config = dict(
    n_kv_head=2,
    parallel_block=False,
    init='normal',
    init_std_o=0.00525,
    init_out_by_depth=True,
    lr=0.00145,
    grad_clip=0.5,
    warmup_steps=205,
)
MLP neurons of a small language model. Each row is named by its layer, matrix (up: input weights) and neuron, and shows model dimensions 0-159. Each number is 500 + 25 x the weight over its row's rms, rounded and kept within 0 to 999. Numbers have three digits each.
After each neuron's rows, "fires in" lists the words (lower case) most often at its 100 highest values on Wikipedia text that the model never trained on; "fires on" lists the tokens most often at its 100 highest values on Wikipedia text that the model never trained on.

L2.up391:518496513527477481504546518493506456462492514499503475486488441515470521518487501487487525468542472487523496553458485518509507464552473502486465501512509517522469484522540513527470481505474493498518524435473458545532502507460488476492521444482454509508507466500521536545488520494483520519530480483557496490511511510525488526498481466479472510475525478519526518511504498459506506494491478539493540532466514491517523509454518522491529481450480497553504520506516498454489488484498479
fires in: "on", "during", "of"
fires on: " on", " during", " of"

L6.up345:483531505515448509531527545502532468477499517540461512523453522540530475482470502508515516456478495496497520531473476479494498503517490551492484475519522505527492481507510509494467512529490471514496508469496527516524496490472488484440506511516447496502457542501486509476452505443476476544500503495479508523496503487499516470477490509507527471480493531485497515496522536482540517454513501550489538509468522488462525437523502520524465505496503515464514541450523528515528501469456500
fires in: "and", "to", "or", "of"
fires on: " and", " to", " or", " of"

L4.up487:476497461501468482470479496497499519491499489472448497526507477540506499527496549516513508525473524514451484467538517469452531518499461510537511502456493493510495469503483477539521523519529511526486517511509500545511545477461506476525450479495447481491450521447492486511461499535465479513520491493535517536467525480514495458508503475486517467507511509500477553526493525500519487456500517499522508530493542508488526465526477531536494486517468512472524511474511447477535479488525496
fires in: "building", "in", "of", "town", "county", "district"
fires on: " building", " in", " of", " town", " District", " County"

L4.up390:516502497484489507522500483508525487523511496538500554473505508503517483484520472485493500441537495436498482501492518514484476534521507483485573489486480515507472523491534516485473504502503526481519446493504505457496491522520537495498477527506478501513485470497464473452544525529492506498511497504499489520500452501492554510509470464434489494519501518563506501461503515481521490451492491463460512463529531517521483482534513508452472536439509475510511497513511554493505531473534517
fires in: "the"
fires on: " The", "The"

L9.up572:514565471534473491512483531506533492485523495533425524515531533518496486495479491472471515516501520520535489491508519490493523514523493499434485466551515489520483462507524500505475509518485521512556481500482488479519491509473495498483500442505437492483526476503498488486489551488454475533506461446479511483526487516476535461512522501482533490521549511533494437477504512508481474509506502513489499511491502524487498459508487491487504471504491490534479533456477537477500454503480463
fires in: "and", "of", "or", "to", "on", "the"
fires on: " and", " of", " or", " to", " on", " the"

L9.up248:485533498514519497501481493508539519479490488472471476526489551519540457474473500461529511482507534465536491492505494497480509480493498519511538500484450471556519504526492522530493486486517521521513468532507520532535512479501519523534497455510494546549461480464465490493498484525475512511513536478491513507533442498481495495524525472471496478495515533516498486439519481432530508530512499523508476480506490465534523500497479538490500488504485503460562516488459511489530464459494461
fires in: "first", "total", "last", "highest", "common"
fires on: " first", " total", " last", " hig", " common", " v"

L2.up61:518504444491499521460484462504480504486496473496469504503472453486504496451488537495492514471474480524497506519493446498500524481481486455519497522542455537511460481485506513488503521510472534498581528505471455521469462511487490444470509507520473530517535500490485503528502545491502481513509517477511526495537474510493526505500488471554482452496543512474508485509500490489484520508503518548528512433469532501539507468524524510509542505554490496520488509492512515496530492499517532
fires in: "first", "election", "third", "last"
fires on: " first", " election", " last", " third"

L2.up208:503481493494449497498497495496506501486535504513446569507502483523503513491480505489476537489541486483557487527471514509494481497548477534485543489502436492506490484518515465481457551530469506525502516459500477472472509497477505483488476454511490490524468515507487487498483488498488473506536520491533490487500503492503557444487532499521475495528492503508461459495525544510531493454544473509497556515476499498480536480495481500524504521478535476531479505480481546526560501476529484
fires in: "in"
fires on: " In", " F"

L9.up193:490533478564494497451482526509561484464515480512515527525523496517504473489491505505492514501477521507465492491489511441505459501553509517522512474551514481504458501530519527492546469506564538492493502481501468509503514508503471469498552472469462484486524496490524469470516486465505484542524470481483543479497469508461500460490460491444568496490524506457502492465479498517467495498476489517482513496461547527486477510539519514503504487506495518516473495488506470495477515486504501
fires in: "s", "w", "his", "can", "may", "source"
fires on: "'s", "″W", " can", " may", "ource"

L9.up41:532527485492526489481496531506500485467488453496469528501520481508527481451492505499519492526527526523492460509547484439478468492510477591512442488537451489498495482531509546491510520517527517505515475481525519497512522477474481478507513504526495501491524471485485483483463486478507501537520462483488532485476481521501546478476512507456528480504519463524488498505488514513443525528439493542466523478502533477497510487494510540532487489480492533509480530463504516493516477496463466
fires in: "and", "as", "or", "because", "every"
fires on: " and", " as", " or", " because", " every"

L4.up361:510498481552490483489537548491537534461478543489532500483514499496544494480468502479468517515512522502518516480496549483502459486539540501473483496540498487500429526527492492496510475522473494530474496472511487519482512537451493477453527517506447475493489487497501471505508503477495484566483507508473472492480498500445424490494501514506559510490525500509490492470506506524509475488476494506540517533495476519463523530515493477521470522499459496482481520504513473488492526520508440
fires in: "with", "led", "in", "by", "had", "to"
fires on: " with", " led", " in", " by", " had", " to"

L4.up561:504518429543489522492544483497515504493506525493507531493484467497504474492496509536485504519506513492494520502439519539510485493522533489444484501531510509508528524490498511468520490502467495497548547468470502499484530541481507506493472504518483523490450487529466525483485498490438446522502513462426492469511494495453537566480499516518535508506503485500546500517501499489494495512523546500485506493485498525483444517462484519490532538517501481460490555488506493506522486470490477
fires in: "and", "with", "has"
fires on: " and", " with", " so", " has"

L2.up385:503516481542485538493488531507505492500471461521477486507558511496511518446469476518491505497522510494554491520522467451481496495503484503477489489533482420535482477511495492505510503521526500524525520458480508513500484513476514505433521470520471497514537458433468532496443520515510472525498485478512522503515474532456491457500488485487523457547508501519515525547515510510512521494494503519511482528488513511512536461506530496520494523491485480519499462455447522508538479503502487
fires in: "to", "a", "was", "is", "not"
fires on: " to", " a", " not", " was", " is"

L8.up284:456533470488477512522502537503518503474508508528500492506538502524504490483497548516480490496523525450508479498538465533509451506502466510498481491516474454511458482504478524472543489492572531518544499498494522490502526531485498504456502486522475508473480457474476499497499521490445470517523471525557477528491473517520521473501475509553503468549481529503511507476506478530534507485514518527496505467475525527520495469510483488501497469520471519467515512444440520503545492504491470
fires in: "a", "to"
fires on: " a", " met", " per", " to", " c"

L2.up247:551503485494499542498474463508491550509503485475489503499518500491514471499499513507538525500540513480494462478474462488486482496513502523465512509505434491456519489507486523507528522490485522508521470528483485496499472526472561482504539554508463543548505505474469494467494502500476447482474447460501501513521508487511538505459490532473509498504488523474488464509522455478506498481523438516533541492497516516488547473537468482550505509496510490513520545496518511501495502488528557
fires in: "first", "second", "third"
fires on: " first", " second", " First", " Second", "ird"

L2.up47:507484419506473475549495473494494517517485496514448521488514485498502493492447513542468549525487524477473445503477488460459463485525492534505551487509502496468526491552501495477487504505517508517518505497503514520504467546446510486517504517527477453547483494491512468514500501475480467523471479479507510450482483497482511471505494473476500483509523478514515519580516521546514492493503499533491488532508491500506525472510489535564479508534485477507521518469518513501504521469517521
fires in: "in"
fires on: " in"

L2.up305:478520451497484513485475493515512517483469502504494501509496501503530474519525504518485543466511528444436528507457479499499476494526469514497527503509520515511489535499444552539508484495479553513526498476507500505518492523454483463453494465477464478479483466516483514539513528491474539508554487489521493511492474511489503535498467499497494500502516472463486522527480495548543543498529470539499489479466500449496506453525465522470501530486523489515530558537517481492510501484532491
fires in: "other", "many", "several", "all", "two"
fires on: " many", " other", " all", " several", " two", " Some"

L4.up239:523478478539445491513490506496513444468494499540500574500538498535479482508479479502487518525501483517491514535506541491485500477531434507475490488503469503475497523513481506494476508499525483544463513451454474493477540493490494466492496438529487497502471468504490499476490512508484486535534508497524487468482533481526489493487472512541512517515512499484498517491561530518487503495508497514493502550485537518509539508493491504530476528513514462506474571476467462478520454511543520
fires in: "of", "from", "at", "within"
fires on: " of", " from", " at", " within", "ing"

L4.up428:454533500506496552494500477510512504521517460529494532490500514512569466463485504526483532550479534497521519493539465482511479498527463491495495472564475478551428467503511520481522519497546508501514470463464470521490496524502499471467528552525476469521475519473473525547499496483488483501457501489506491525489495500496467476495485500538493470526522492509499534492509472506490489474511482514473519497456483506489516504507495490535487470502486508497495489484467478492578479508509454
fires in: "would", "may", "will", "can", "could", "not"
fires on: " would", " may", " will", " can", " could", " not"

L2.up207:494520457498428504494531504509515475472498488503450507484524506507498533516506492464457519524509517450514508518471526528525482523544502521487452493502505518534482482523481491467493453502513518514494499477474488504491468485447523495494525480534504516525519491522537506470524535433466469530567478495515526493533499492483529483481500490511509525524526515518514523489498486506477513512506527486504506474479511460446527505482482451513520537512488498541510530474477487467564441491516481
fires in: "at", "by", "on", "of"
fires on: " at", " by", " on", " of"

L10.up385:516540492516503457500477538504518520507486479490472505488461515529515498460508497534464469470506493505518506517531494472486498479500494526540515500519493475512498504480476541463500493495551564495507498471484444524546478505504489496454476519492463486546525546488460489528446506538486477517533464524515505504481478506471441516498464530490569517496505505491511544497481452451498477484491510535513495478471527527506522464546493513532500465525511495483499540483496491475509502532490500
fires in: "can", "may", "would", "right", "could", "will"
fires on: " can", " may", " would", " right", " could", " will"

L4.up447:514527532531489531516461504501489500496478536574523586490513442526521526485505485493525529497491481476524476463510508489456449528508498513487511497508497487470528463521472503496501497516471500524497503481499558484463473511492558464529528504520486487558488472529472504517450543521475464502485491510505466485464518477496524495447510552468523478500472484474507508467498531513508473435486489494525504507486486510480499482522499481516487505502495484487507512535482505488496510500493544
fires in: "the", "la", "del", "der"
fires on: " The", " del", " La", "The", " la", " der"

L8.up433:436500484500497509501507520511517518486477546483513547507480543529526463473471493496501507481563499495499494489491470462516475448493436539475534501478490475544462498499441523522503483509522524526532447493484498521518526498456517548469509493495504490531495443472479533502510479502475541544463433499500494541499477498502493501480492485533505492523528487528488527489485472504553487544499499520482511479486498493510518479514468523496485478479508526478530516503481500493542502469492490
fires in: "other", "various", "different", "all", "early", "most"
fires on: " other", " all", " various", " different", " early", " most"

L4.up622:469508504474451510549484521486511548501529526514509522493557497537474538508496511462500575502517520492513488504510484501501497477533475540462495515507475473496482483501534495476478515509478501511466503442511488476494488497468477449489493487510463501506486501480504525478486519508480512522542510496552500510468519517514500467505473529481521494520509516484470470479557526483529492449501411501543531509505531496526519486504489498508439500446515476495533485497535516507503531479527500
fires in: "the", "by"
fires on: " the", " by"

L6.up33:522521441570467502462498518503522510472506531514483486507516496505536469455475489488476515495492534498500488471489508455480483495533514529453465488504483495501515499473521509504509488511513512517482498434485497496531505473474500501505522475500492460490562513475512477527511532490474501534508509485510522444469493502418444478520490486469547490526530480486512451497514520514503527540476482544512496544497494526518501489509523541543472503495492475503487559488518526494488472512501476
fires in: "that", "from", "was", "with", "were", "to"
fires on: " that", " from", " with", " was", "ing", " to"

L2.up452:534513491523454489535512490492516487500473465534477531489534524524510502484486477469478492530496482472498487485495522479465482502551492551464481461544500496528492491535525508490531471543467480515525498428498519502525478500474516469492519485519486485527494485537501525524474533449498460561548477485478517481502492496459517458501494471502501509551490503508472504491505538528517508505502463522551481518496500482510500479492491480535474506515497425479533494541486450481520517498501510
fires in: "the", "a", "at", "into", "in"
fires on: " the", " a", " at", " into", " in"

L10.up482:493487479514506466490519540503514491481510516482528494484577467504512519474482530451488510474531466504514493503484471534506481449505558509477489487498526501447505463517505471499504486495508555546496490480492474503533527518473492490507471514531482550462496456493492489465553516436514506503513463501465484469515515525478464524468480524493535519526528507499532530502515479510507483516479460527494515497521552507522482512475480508518522518491524495539487517460509468459540506544500493
fires in: "and", "had", "was", "has", "later", "after"
fires on: " and", " had", " was", " c", " has", " later"